Weights of a small transformer language model: 13016 steps.
MLP neurons of a small language model. Each row is named by its layer, matrix (gate and up: input weights) and neuron, and shows model dimensions 160-351. Each number is 128 + 32 x the weight over its row's rms, rounded and kept within 0 to 255. Numbers have three digits each. A neuron's up and down rows have the sign that makes its largest values positive.
After each neuron's rows, "fires on" lists the tokens most often at its 100 highest values on Wikipedia text that the model never trained on. A number after a token or word is its count.

L2.gate678:077138134120142129100168153071139116116131161135137101142158085173095078202176112128181093159088127150123104190110158150102154122113094137054085114134187157140135161139138113122089182134141129164082154144162109113103112130084089216093169223125188143112124099143158162167108107110115198097159074178094116114123141175161150214107196132132088102194123162098054144110180128145150101098145184163139157135167082136091101137138113087124135151150158112164091096104085145173108067130138160128068082122158106110096132084150165193130079137094112202194092139075110111082137167163104128164
L2.up678:109152055128152132088152124118160122167142108132184185177143127118102163208130165152118135176158168115137140131116177088071125114149102072128114083122145108079134120136174139097102171127112106183161152097201153122209099203166138048131078138148092139123139167042145115124139114146107121161170136109166125136142140123171117126139107164103122102128206094159109143107117171058102060141146161072120109096129134118151158179117124089145153122095130108131185110108113115157175173127125094112146131162101104096116159114118115162101129109038174130118160139111079105146185123144165122133
fires on: " Pr" 21, " Br" 18, " str" 10, " pr" 10, " Str" 10, " tr" 7

L4.gate575:147070183119127117152170074124112106094115105109146130116145122124106040125181107107134168092122118147166151116106135121063172101183140164101118090157093089110067092156108140143183096137153091132154149186151163145088149130179133108122132152116117146136151136024173149181126096182085116153145151180167091139094142100137191112083145206119102162122179108112149098107138134137130096114067099133118131190187113210132128110126145184116157101171116144096098123116071133109088086130077121155092050090116109138161156097129082110143106148147069125127161164109140150154132157101136094133
L4.up575:054097149045079048120121100107191113095159133113173111165089123143115060135097093131195139078131127141158095155097164059088148088162153116143107150107113160196082108162128111133161098148124070135069109108126156109133118155191155132117105126133099087136153085129169137128133122169079131148133104201171137148126140104130210108081120220113072109136187126164145116024139143138104141119131103112125147156169128182097160080097134154153157110177153176172124128129094169078098121133133104102060128132113130104081059114147084134100096146127161102143113111151131125121148136079112105120
fires on: "." 20, "-" 16, ":" 15, "7" 8, "0" 6

L2.gate144:124138121131175134087079108159089114122144138101177091097173127103134181129173085132133180092120172089158119146118135128096165138153087096139144151162094090138086127141107166106136163124122125128107139132150123125121081078108106115075169162157181136119137098164118107143140115079122119083148141164166155136175113075165124090128109108194116127144093142164148125149180146151093170081086122134155164107173119083125114097144162089180057151144089147156093134111193072142048132124170172063136090090155114082137084142139195145113108085136189151128158136155132154100117149084099125126
L2.up144:131080099145102095154090122135066143103086151142055093105207119122141139153116140111077138081153093144119139127114092159127125135108145135168110097219137151107082102125177143130168166152049152100125070117086124106150165111150156143141171116136167155116159132138142176129139113151162110087181189079079098115116095109138147151142135077194080098081112171164101110142126119143192175120115120114119180099141102125125113129140122127135186084159116143140153133129118176167109150121181160141122134126178118126148099114169178098135097144119149123096070096176101163073119126137117180094
fires on: " " 31, "_{" 12, "0" 7, " two" 7, "–" 5

L2.gate83:078091108139132110206120069129158094080122089114128147152169141136150139143187101161158143110121083179066140181120165123140151134084102097134097188108137106163169139117104169100171120169100151188097165110131123153116131153136103199166073072164179110135169133151103111143093123083177189117167148061102128153182140113147218145148158119126160122141135079102113141115154147162094124118136158139117111133165119121159124128162103128078133094172150154140116162102156107103178137130116117115159117142103174159069156186065108089140120134168152175176130127181128146074127133150161114064
L2.up83:133125097139129173081123093090150116146151150092095161144162133100227120091139195092119162145102178134114176107148063114158103153065083149134163140110148160200095129121139114159166112117073132165098078101075152151132133094106129111063193149101119127146112087139152150113158158113080091172136137178108154085112071117081097134141087110137132137098123151141087143166139134170102114157134036114104106173113177106129101128159178152182080133127148154142147128130142087134088125108135138104117115109109131099131056101116115158091162135083102132101154055092081127070147160110155099130
fires on: "," 92, " " 4

L4.gate499:122105153135168137136139136164092090159104095099083215087095149109131140171081154146102139182143167145134099103127124117110168134106161103200121137181119131190088112107132153179107139178138149094097127093147121145097156086122169127147146119167167132122123144122161114173163115092114161123143135122119121133140107154166167095148130147177138216138146105118196100113146146208163131144070209087149136175146097165078118133169111160181089117170102116136117173191138134118090140130093154161113076169127203120118097160118082064132153131155129108130131124076102145083136130124112100150
L4.up499:086090092144138084106154139130149086098051109129110149081078125108172110143128104187149105123184123129132102159171140154190158158099118100182107122155166167142147142066144070140135154116121101105119087111145162122100128079113116142117132136154163108095110173040137151170144113109071111098125144123131133097162092140125076166147106197154146108145168128149114105146144164081117184127125181144181123128097051178115102049185037177142131182133141167071122144164130150128086103153097109182121150153110082162106184106067170114169152133123158134104140137095112119110156125117117154150
fires on: " of" 23, " |" 18, "ing" 8, " on" 7, " " 5, "9" 4

L2.gate534:093140159134103104185080117140165117154139058136127139080132118184138135053112120118089136117096121147140144121099121144139143128081103149136140093156156145144149080145176120126095210141149062143163149139123109167146165097114111131178158110141128145139132085114144166153181109180136097066159147142180144105122135108109119098100081134173138171156139131138147175182143115172183123147092166138123179169100182124230042096131118134126129066155104194054086144085078116123105074106138135133135149143098183115114136119087149155112117117158098135188107127166181169128192124114170111093
L2.up534:069147180132143127171106100069067109201072104164101173084088129172150137127105135110144122140141121135088139103172116133143104133182126160191105153159172128167155135120091180108151132149161114081127119104161138167174140179168184117154122139142145189118135126078164144170207065164088132171171151106164133158103147192141115118077091123121110142128142103171109099121158134112090128096180153136100170102119138102128091147097170182145089135150092094079156106174092148115145094133077056100090121195082076124184110156189128119109141102143158085161105130132142136157070154153116100145
fires on: " and" 80, " or" 11

L2.gate110:095174135133111124103132169123084181125122110110138130149219156062080098122072121056132087132145113176087136143166161097093112126127105100124073131109139117080176070172123108145095184144143078082117120130163065114129097142133134115138164167109180185120153145139217094215161116138167089147075135154119111143110153120145073139076139185124104085125115115117111093116145164106144151149120178150080130148116155168144139136129079145147152148094121108133167140134080134149171132156097113151125135144140128170092118118153098114113179145128127099082163172160146101188142164151188131113
L2.up110:146084157138173146118189156124082116142091179079180097153160107115122151095115068131081127132122138164131163152108067134110091097148083143108136136063171143115098092119121094123152164156169113102129124144095185098114111121090098151134134158121121146097139143160108158100182134083153101118114056136161061146154116139192138150126128110097123162140067133105123164133109148065144097159144129094144158130132107126087128202140129187116093126125115122126110114100093080167099131127156099138102196097135135133114101112125127113151148125126076117131148113088070197112151085145129158097
fires on: " or" 22, " and" 19, "ab" 9, " &" 8, "j" 7

L4.gate789:069116115119170083129153185139116090111119181136132088070115158128120090096160127155109123103135111181096074104159201167094124153086109126159117214096126108156145168107100146094143164217111108182192133137075105157108140100148119120109153102091129113172112141172127145110136126097137153103128120115150111090078088134168156168120120145116140159151105087156137135141093174157083149175102103153151125073104135160173107109115118168156126124165126138090098108101120151136110085142154172100129119188150107086108100163104151173096108095107165113173132124167120121133201073153071118063
L4.up789:091102117132163172152202091127176117123161164052125137119102139092124136075145136170084105131186175158125119128103082188111148163129073085145105117058095135150128155223172166150142105190068123139154129144113172161131111137191129183108117093132169159152136121153104165153151166121148131130092148070128078092144095163095160181109141130145168136103094092146160169180162030106153116132146178176133186170125103156176112142128135095144105153124074109147107120171129156168096183105094130093100150140122115108147136115100103181064186135083094129118088142147103139192169133108162151101
fires on: "9" 60, "8" 17, "1" 16

L2.gate510:153144123061136102091084144056102151111115131142094115129155140100143111127150136157135102143106160168082165145141119116134122127107089136123160136134104145107157115150078188104130061068116144129106171086128137125148063138080153157202126048123124072118082167157098173147102109088145164127141135139111144154130177105139176107139131141110142115132194097168093191084093155133139146152108133133092131154174080157080171102190121107102157106116081144186101106148167168126118172156095138109089058149096135124142093130119067154095094129097164154195109082125142098137122099098099098123
L2.up510:071127143179179079109152138114114070154115088130117156078082123021065107152146138187113146129163083175120182122120115139152167126141133162150153151151115131168156114092068199089188106096143139100124148067128127126106110159137154165153098147134078151097167136110143131120133164153094141133121158181139110204143141078165169118087115146134109118157114129129124160117104121158159177085209126125047124127175125137206139111136147134177159110138108163159130138128124127149099138132121066087167143130133066136168172113158048122103065124160170150063068135112129139153129114095199123157
fires on: "\n" 83, "ir" 4

L4.gate247:159157172117099177072156115079111101178121132075077128128139146110193139139124158148121126112093144095139125163097141092158102151123126164151140131124090206098146166164135084175187085079179104164103132193125116145092119134126139117089193104102186087088121124081142120139081141103123075141097141116153094167110067145116104120180162109067122083129093162098140163102149132117124203198157155090085126119147127169122117125134083108104135126198171140130197139141145127145125074123106085112129158147162133091129133176127071129152126121105159112101093050117137148171121096149160072121
L4.up247:148139147099156188148169132130127227187187123102050082162165122161096112154163093141142129156135188151125196123161077080111116124141117089128119131077137166117122084113128111201132132164127098171131136120165072110152118182121120126124138108105081130082118128083129088126175141151158138140130123136128098086088112121092177136146189101090136130111144176124119146082137106100201196149120095156105163089116155106099115089138139092108156088140071168137136126099150080122129136102134099125118146178133120153146156125114149119164144086117112099167097072146155182119095083145175115113
fires on: "," 26, " and" 23, " (" 10, " =" 6, " " 6

L2.gate991:114137094131099087118101109073139168135074154060121143167127090098133133098136068143125067126116119135146155171121121107127190104135131105146148125074122136086123084136124149160133137086111074085140130103163109154140116120203103148133095152040179124127146106167121138136151094108128144120139080106113148066175151137124187158129150158177092086191092157125155112100130114142091139121092093204095167122134110152094087102071116095122067070137139170103089108146167138143149087173116141138140173121108145154170145101075118137160160133111049110156071112113139177131073159125121123109
L2.up991:153102104110116115163163074107146124142138086084118099123112085144112180171159143123173092120096124153189144201145108083145146126113123080157107197085153126134130102108151133157105144090105107154107149121088141152111126156105112162141122090089128155163169105148168112111150120107159132128112066145116136184151115160105143109144085166149134154093141110105162174103096066137134101071148122192161057167077140119116110110069104078107076089178103126139092147152145170124124153192148136138173142112113145178058141079123106123187165160069097102130110158140075123181045123113101150125
fires on: "\n" 73, "-" 8

L4.gate454:072108143094152129143138127102183136147176128050115122116119127106137139147114133146118120135110160120136137131184162125095131190107150112105196089133078099108148088173129075086078127147122104117171152080135112126145067053082115181196127135131157107151132135175153107117135125149134137092096144073124199066110120158188154137091140132183147088080139182086156180127112172183098169072146135171125155169145128097129096091082107173220182136087165121151115138065162097139131153106120176109115139119160128178094139086140158131135105148167126120092137103086120211075091113137106092073
L4.up454:109152136169116160143165120087120106089109117123092113095133099165148153147124126223153060161129114121125144109127108110147139162134135083153112181086125101089132116129079092140097090104103175138120154154113105169158112043119126144157059117157088181094178107215081132115120133125143155134136114116122083126114191090117141148099151150199129159107145193135088131124069136110108125094166030163119191107083112155174096117107092105116102128164173196158138116116166171217096144154087151194145113071068114094145114210121126144171123108147089120147158112109157174060132129113084186116
fires on: "\n" 74, "," 11, "9" 8

L4.gate227:093127129179141132091101102150162143151109165161100179160115117124177098163122110152139091156122046138153162083119062124187133103151097109094157168148004135119160082134178091139141147163141118123127156102140116103133131194105121093137148165116163133109165106163085173126129140092162110118074116149141145079178072102088128107116140129182134141184085154106119084131115068106099149107117110101163170080112131162182145149117170119134094182135112096145128114159089143083131169088205096139178121120131162105150131142105166142193111131103173099154140164060079111154060138177117157112
L4.up227:118111156151166166129111076128132167108115102125178141221138178134142155194136123142140098095145117076150097219123090137114073174093075108135132127179118106155126081061155147122123164119163151104142094103102111089132153078186106093111101128106135103109074117170149087078130161110093158106191087135191138128173046087151156104086147149125171151110142133145125143137086146146098096126189126085144132087139140112147096127143184164110096116141096100167094135172106116071142120140148118110084088167113149125156100143153137151104128141165135059152084108106067091120091177103123134149
fires on: " not" 18, " are" 11, "t" 10, "s" 7, " only" 5, "sh" 4

L2.gate600:167126091174103146112157109066067138106077128143147160145177140123136141108108096120108117171099131087089135132115132124101094104111086068106134125080100118097153100133099136131137159107146078151049140133160124141137076137109085084120159155077091113130152106159102088164154121126132124079115068158099126148113134141157119146087142133183104119103110129106170070143107172184168138129104163156132122073112126168107161138112151140109156095142097129099077134129115147131136204143116149118154074177196095122123105160088146126091097123096150127149149208131092148170035144158124115102
L2.up600:175120168123142120120167116057204125148097132134135079171157085155104083083120121126085065114112101168139166116138074125140123178145138115157123119128168117131153095155171085101117120131178107166120091096130092139138156077153162131191163140151129126123153116182136121093085103137136135104166108138117080135113114133199146148146118141059191105137146097176147126128066113107106179107151119106078178103140136150115150182041111115098148151163138090080155144136125101150152141152127154100080136170145086106149143089134048139146175164108093102123081148144183161069146205154077140113
fires on: " and" 62, " of" 11, "uc" 6

L4.gate537:080095096131123152155221169089136108081092071122113152112140118129039132039121161115145178143136143079147163113137119157181129115138158105139166106144091053100119154169116107129138113189111137124130154118125133114132070056095114112174092118144105104100087120179100173097121127150113148121142148118116075108150119061132150201114151166149157074117106124112137147143125131169150079083102085096120135195163101117123155099110103222119180146115136128099125146107138176102111178100101153182118096136158078137128171142143108099086118147090107111066197163127161121057124117136111168122
L4.up537:115063079125164164150111124122136090103157076074114120139104141055077152094106129127114129113149185099144131099106101095164140112156192100105136070148140145077107160133123108099096133158140092124108127116074122110113125088127081144145167096134158094138123154159118153125094171101126175126188143115091200093131155080128147150143157128162157122136134085132100162138158147174068070110118064109181081123092079124123178144156128196105132108143115072069093118129155121148073134109153106184142114157123083135128178099182133115126093096125127070086178129169154178079079159105052168129
fires on: "\n" 77, " \"" 9

L2.gate179:180075123160126163102161167182114127149131042131098115088132127112136112145129112106135114136117121086207135157114120089203131153104110131173118135166139146129093051089174149121155147075116103119107159112137185133092107095162156135146106195191192124138116132081122113121150156048121104167187150173115110109125161142153108098129133154134129141127148130138167102115163137138103210113066145095112192174128117082104117147114083140116111102156093141128126139101096142113135152131136136186125156132117217143102144163120081117122167165137111142125154121128103083076144133178147140144
L2.up179:134137149144117132039143097108092105075125129093067102115193127145167152121122050139140115126174112111188126157108145153162101140124119102140137131195144180185151139156118135084086132136121174149101137087120168137106153101129136146121128111125157133134065134181142063119128161088119126132182121115107126146186112088173135146122088173178153187145133107122084109095121059174132114061111119096126135076172153141121131115100125086154097047178076090175148117120175118120179160107139136134123091153159102111189064136103128147160150070139159085115132094091167095110151086114105148108
fires on: " " 22, "est" 11, "ad" 11, "ir" 8, "em" 7

L4.gate947:107153190183092107131133135076168066123085166190127152168143109123126148199134127150162093127066077122143135122070151154166137139130076173162094128118150159115165140138200170161169110124137134170089096169149162144174189134131173125097042151169168194124164104104094177154104109132131084122165142131207104155127174116070124120117113118174068108136182133149124136122126108160127149131129058123142124202144097138134090103150183100106144090128109194078135099208150116137136073130150119133118119177150095085127072131109089133134118135104125180132157147097102160153125119173087130115
L4.up947:080136150100121154123156103124144167167177139156125108115121095164089125181130112130139107115130073111134140167112121091125107145144067132120121147130129225139106137123159176123122079131160129173138075184120149122105173154148160072136105123127108121073103094117164108139185123124136102172133145099112082128072140115107150173130170153148127069103127106181145108142091134093127147122102119129061149133139100106130222078131046118147132138144161113143129108093169169161115113142141072161112125175179097116135117167102138184163091148088171145138119155110151220120185054097052108138
fires on: "2" 19, "8" 18, "7" 16, "4" 13, "1" 10, "0" 7

L2.gate784:100154057162134171148076124137149158124133127172162067097115113125114136087173171145160174166108169131099091180097143153169142115105096129112103166067199147130118152176178061154102113119103108151172127109155133153143046150077127165131100169096085134117142111066116163131127220172117113131107169134122087109111089166100081145121108126096095118101150152057141134208172124173188123165140124169131140149092070110167164131165151073179171070098081100143154098102139089146145122151141078131065123102146090112191157183141140106126080093140092119119202190186103115138118099081094127080
L2.up784:143179129116082137097167132084182080135088093127144107182086108141074164137134086150173141107093111144135152124120109129170109092152058195109129130127140099120151149102085160120093104141127166079134127184116067147109152068133132129164124118109117184150131083123105148109142189185081141153112112127105143100161151158053180151148140097094165057128186104141129135140096143156119150153081153139130131153155122084106105139160134077114125115143136155147149148170159087145150123101145142074137153132149141107123147134104101131063092132184111099137123114133116090196153117063168159073
fires on: " and" 100

L4.gate993:139102153161123114077099128147070068121107167128094143119157125174139073163138123146147107082167118076080104123131155167156139133101078101097117163169154145146122064142161121091185111134125146155201112050122127142123090123098141113121158138171106131126063070163159131121120113112121093139119130075158123159168146151175149100118127123146163165142171091150158113098132150126147101154161176059134191115084161097090143157160182124109061195152098125159121117077118181102133140113140067135098124135129122086113131122168091158156129152092105178151185089122201128078089118194137184056
L4.up993:122169127091152103172153098097095102167096113099154100146121112173139152088185165128106147130139130134116059156121133153144155082137175144114160118107089181140174112177101172136114125172111124167180150116193165076125077041186116124165085094187111188138142158117126153141140167095181188122080109112152047110089152130079179067152142145121132145120091169160082219167148049096125128089120099124139124099140062131130115148150129088156156123121111128151115186143103163157096124140066114062120141094178168159105121149167178066144131128088098116100117122118125187164171157106134101112
fires on: " " 30, " to" 15, "1" 15, " the" 11, "\n" 8

L4.gate138:125164196231089164089131163182134149151134110120156175149158177114102091152088127148188158135179190140062113185143145129147114128165152202124136154125127067103113139154124124144141078090045122140131162128119108116138081153136167172147135170101192146097147114132137140091123108116119172097207135142139162142105122115131092136114132137086065098165151143072125141152190059142140108151110189145145055114137115150167161147099164141077112148074155090127120115135092119212076154123077120119143099135105112141074147163123097144142136118152155133154132136093212068117185118154156103125
L4.up138:061139162189097084161153153181083085137128081161081162221173189128069173117125152125138144143119121130153158159136067111147112104101128175124082148115129136147082124140135177055130097119087169125109192081123127127209095180080137124067174124127152107165170159201142075156109122110133224144107150149135189137129127097115059146152087089125134055149125121097118098167157170111180079171138088097094183084116135076134187145171159195160145120110103119138149122174099094139182151130110097171131108115117095125132115134145116121132182177132193144112168169157120156133123080055144083128
fires on: " of" 41, "," 16, " by" 8, " to" 6, "-" 5

L2.gate754:156129114131111113132115095131067164147172178151110037147183118076133104082157188114155099126145106115125180144184074130124173097115077127117153127109126171187115179130149080136102113130144087178092148120113096142171151171106113158125154096081095154111125143122131162115143119176137075086121136134177144124114148155134135094125114139180101065146158106110181170109132126140175179128130134149064162107202136112134098142158160096109146078140084147112110153113096113102159116115100100095106165165137130097195119106169130064151132150141140159103136183092107186129124121134150125097
L2.up754:139097143087125164168119046102089182143135091177102096146125159117088092120143066118099171140123125086154149111129083076120154142148141095121098113126126123141125124108175103107136121074174167169129145178066165108170078152180138121101159122116120098166112168047121132152168122152068172197120095112103157180131127133133141155094136161095130096105156112106151142151103094114134151154182080126079138109125184152063173179099133127139077112101117071099163122055143094125124105087146069118074102126102066122139192116092232129160221102058094082123162073154142171081077120165141173124
fires on: " and" 93, " &" 6

L4.gate419:050122159171148081134114118137142098154070155119195104128103140119104089098144131131194169112111149126110122106178068158171127179099131111185123129123117165132202118147087055107095098155096186096098124153122106077134085142123156135104177129106098170115136104133142163106153138091063079134066149110102119063124098100103151127105094136096102132172094152136082121137188150105166138122180147134096066111128070100111140114116172108181111145102139133096127056135109110126138089175090133121146056134211162150121100102114130141179091153173133156155154180187144162115171085148128091213
L4.up419:092139161088131167129137161101108080196120147187217079144157063166116058023156124160223107110113135074120117135133147090111169103124137108161198122091108137129102071095149126168145125092129120077135164164092128082161120130151061170105165127161106130163169068126133114055149162133118127120110110076050041090125112154078050110129086113102140079104159104156110168084156125171134126164142125140110104146120124149090053145085165126131151146136181104073163135117143098126121123158143138124149129119164085110107161100112108163091099164088098118115206140096132070097095144112094098104
fires on: " of" 14, " in" 12, " by" 9, " to" 9, "In" 6, " as" 5

L4.gate526:110133136191158191115052142123163087110121154193061154113164152121120146060152122131151110136061082045097098150097137072175118144083107129154128151116064123174174114087136116135137160146095123096115167116144172090094113159108193179110026056134066106125136133149097069129136185076175145136087126103102118132149110193146120131083069160145139126121137103090170210189197119114119177149073176145070120120113091071104165088083184110116122102138117099155098142124129083123103146152096208130122114167174191118182087117061163117134115128114116139094140151128052141120121082121134138105
L4.up526:115130121117196123114161122075130168171142107130074145082174173123151113090144126141121139147120111144111134183110134180136069172161148156080133107146109176118178107104091157186092137096102118136122064180110112142133090150168119090147075154146126163109158124064091096118119116137184105150123193106156099152067157145081078112132142164085135130135138147115108100160166080154137159111169119109184114078067118145159146145100148138150132108149106082147151139121153092177088140086089108180108115073103054158129119129166119122192143142079125103149065140151119114136108121076095127196
fires on: " not" 14, " later" 14, " also" 10, " and" 9, "s" 6

L4.gate938:097181172160163155131168156083144118153129089120146142121069133127157163153098048101135146176155157174176144131110042163126130095111126107131150175168143140097183132181165136071113162164128162093109192154162120083129118117153123109106106159167112109137137117105086137218125129120132146128095148046151118154145128121089159123134129082146113180164141177110113089157151115165127141132144122124141081153143083064141066121104203143151115132139133075110160044145138173149185102099116118090154150143151108144145146069101109125102176167171103183121142093147125121118143124117135166162
L4.up938:118138148148165115083150122135150118187140083143120126152127119157145151136119145138079140103155126109197092130109172104103147145097104115129112126116223139098130116197135150155073114163172166111094127146113053067148075062167091188181121146126121106110188125052094097119185071066108131104113134056127139133105141113143159138129133018085145143122168107113188138140138066156136160097151090176160142134130172146137062176057212115197123156101096135134177066110166136108154106118180100127130104170118138094151109146117123113134115142099151125123127152142130146179164079108131178113
fires on: " in" 41, "ell" 9, "s" 8, "f" 6

L4.gate201:087155151138105092136127134113115171128124140092126108168192127122077127146143143121120128177129152120119145119163127119153165110080129095081116125138134165144180131144142130139116106134122116178123173124150137092102104158117164132114136161105141133128143115150121096110103158105165132108157110115129115105125125169152114120079107157182074095115168165123110145126135125153144141157121067138088163123107077148096138135142115173109131069105108104116155172087120150155123134151051153184168146100170117111240107159155107100161145163118139113123122177103156099155099084142117182177
L4.up201:115113124148165084137110103096145153127175126121135159108149072109091173182108152152082087173121136139155186199199116098062147134119044174126085122134165073102092168138138112154173098079135132196137118140121139089156103144155179135113166089114122182091110132134158113096201123137100151187094095143140128144143083129155140111156165130075076157109154116112124130150100097113107169142149101098086122148101150145135129090119137160117175100117124140112129124032124153119083134158088125157164153066144104106180140112128068131146114129130199081105145168087101088122074127077105202073
fires on: "\n" 26, " and" 19, " tr" 5

L4.gate123:151172148140116159163115175164074172133109064119107085045164102084084125110137135138177153155093118128113169082163145130115052136106140117067080183121117113090100118153138148098142073156071152145056129174083150125183080107154071124145117132105155154168159115154129157084163124170092092109176070208071144130114163182089088173099138091167165160156174122061146114164184159113173160091088112100097098147098116117100062076151103211202142125167126038197134117110150153172143095150129111122128115140180126138116108088128130073108151140100108128157130089128181083123173147105120155136
L4.up123:112108107137166135090159174106124117098154108190121123157109160129129170172108090138132126143138175121128180114204122104179124118108060080150132081160075086137084126099127125075091174124162119185134151110139140166152112132118147142093172124164148134165113121153145195062145099086079164101119199075108145061102153125120130103141140095102130083080175125132116146119121161142123079164039131084129152141185137092117151186139158104176093132094108105099136141174132107090090120117111138128098170114144098076086167159099119121122090123167105165152093136136073098116111131146146143134
fires on: " " 22, " of" 13, " \"" 10, "th" 4, "," 4, "ale" 4

L4.gate1023:115117132109132106085125098134156191086105198090160093127076117159138081139151102111116114136125180154130107137118132071138080108142121144150162110097082158142087130082139192164112127113122085159173154204131136103149112110066142075111156166140089130143163137112174192113149179117135125155123078159078174139067135107095138144136096161126110130093145112123100095160140148129161141164089120122153161155184120105181128090111130111115134174112122082107199106123047138082130143088092071100113065170163101130099166135194045161069154174108175064184130155133118145100132127153130135130
L4.up1023:146121088218119132088159118085121114154070100116104199137134165131082097147153117048150092181096110144075135134059107072148178107116152117141149161081131138170151113121117125098150177109119153126140115147197103111054176098111153106125126159124132087107100115102110138158098128115172131201103130181083111144073141129109119125128164077115120075135140109080095179079165126122171118086158089173157121093139130151122138162121104136198114120136112153077106114160113185176156096140075169075116102098127147169136093105119108164081157097145167180137157090113084080131098165119135085125
fires on: "\n" 67, " would" 6, " " 4, " was" 4

L2.gate712:119104157165110133146118078106088093151120147126137094136179066101167138145108122139144141146118125132110099191140105158136174154037187135146114151137080122152153107088102153126122162141158137122141151114111131241140122135083129114098203124157115140120073077141127136148159107012160103134105144145124143124143097043204177130104177127115144191128148156121139160130144144166100155103073101102124121130124097142119116077142140100121080111110125132127170117128164087108077181125111166136103113062167153129172130128070114086087090093121179131155169113153077146104108129185132096145
L2.up712:133154144113137145133135103122159092152075164110090168074151159104122159125127115161075089125183172108078075114147145143143093101074164117093129105125125165188127144150175119113114156133089155122140208079161137138169103095090111154146165147124202114108121123130166181129112147075096099147188089147159127151126070121159196147119148169138112084064165127113132164113110107151063176112128116147075119116161128125157178123128131142125117164080103103173134085054165088175134151089088213154120143118124185100088168088130153134135176103166122106196144099092134128104066109157189152146
fires on: " " 80, "1" 20

L2.gate70:166065104144092132106133177143081121087167148098155139114099126148187140078152096089181148127116144150103159156164064082113162139135060108145156105177141140069137149094148074033076127105164138124131123145078123130141097131152127150132132086100123125138111182068074085204118149099141115109136111107134149135126114127102138132116145173107104148156111118119154098151179125144114145158190144115177128158149144069119173127110127120068175095120110155084148157055098128140189088188135079092139077117096026172128167145093182121113250125127148152132102128105111112120088080118093097125
L2.up70:136186143138084155176134109144102166115174122095111095076156104158089110089151101082132134113128147141181172092161124053133143156068109128122168132150152143172143120121118119112034146170162103142127219142112149110170108114132134198104115128149123036086128146118077084133116170078131163182083044095165140131075166110150154176119050159129125145121099180123152122088170138173090137171132076083100140183146135091133105140113140137086124137137128107150154085094140141113154142155152109124119111092133084102133164185128152115143169147097114110103059129158113177119081126165164132160
fires on: "," 31, " and" 27, " –" 9, " of" 5, " &" 4

L4.gate801:103096122182194096047153155202093086127166160077106123146121159060188160156112160084124094095089126173190113181114127156139061116159100098140170129123062119172126173172060095082113132148157161139134184127150104083077116176113121191103129125117123174117181128166147127159107126129099102062084175186144089140155134107191116104163147119091101086109118165179186105099121123135118138147126179117091132195082122046081139106122123129157135130073118143142109069103109058097098043114129094159145052176141140101134135140066131139108159100174095086108168126160189124110147162141180109125
L4.up801:155155118123133149120132124156124100117130167132113115061157117142120118096152109134163064115127126130182112133110070154125105125146137164137073090131081148163125120134084127103215115198144155137186101096107082070159107166159118149163117135145079051143146152106138139128147185113112149150139156088112084129066093146088095112095151158080143183106106173099085164094092128107128153118139181167152075156188086160102168086145189183187175221100105120115196111192138135164128143139187102088099165118176081055156149166091154141148121100164110163135118097088134151162105099087124109135
fires on: " in" 30, " to" 15, " |" 10, "ing" 4, "urg" 4

L2.gate287:120200077173160134116143148126115132127103112164144139123126108139114082047111146145173154183149108127118186158178155128171096137115084181147112160122139127119156164123175136085184159142164141093144099095087101063089095095132128131137108086101137110155182082101125144147179169171128114122154109186083160093085155193160128123110166155129130147137141107102113154135158137151109191088138149165091110136126109086091214115101132150136165122104138149117148160180090117131092097178132195099122155105122088161102081093119120111097095124098102144106133230142154127105127165128128119127
L2.up287:136183173121149134134149118057159130159049177136102056112138140086117153149094177185139122093118098130167103143133166166097136114084135151155107126108127090128162163162081145176123150144125120148091079073139134142122148097150141155085128182115137199173149117163151142151096110133135159139134176105179140091179152154106132141026095049099137060070160084127090118133090115139170152105123162149140125141125100081082062170121095143153126158109143103143206070175156060121167139176097131091144149092082119055169112109096052090148090143113093108112137150177151115145125163103129177125
fires on: " and" 46, "," 24, "rop" 6

L4.gate870:069160140134110133158169183107163122094057101075095235164166054105176130155172086156154120141097164147107132147078095073175164140106139151141169076119175121166089102122152147187128164141146114105098096143083131218156103169117111102122140136098133209123141141110151207116133170128120106133155133178153129143128148120137165089183127110170115108080156152178124124150163190112072152122039102195141101142070131122162110102146134130163114122095098117088094131101165170123128153067130157078129199093158143120108079123120107111114114134115178113184124141155098100121172111141161106101
L4.up870:152116142129141102142181135090194112097112128134053194147115125166135144132182119113175117188108170096093126135067111062140133143140111148094135129123112098172156119176127141173131101157112067119121095126120116136092187145145112096082071161102194207114138114114118160140143154093108107099183123099099096215108148137136151156136151081117119107055116128141165087144111098144162126091165069170115169119110110160158110116137123133120134027175078110113145152099154164151169166114119109126181116165147139119087040161111079181143134149184166087181118174200115083138149127119216121108
fires on: "|" 30, "\n" 21, "." 18, " " 9, " |" 6, "enc" 5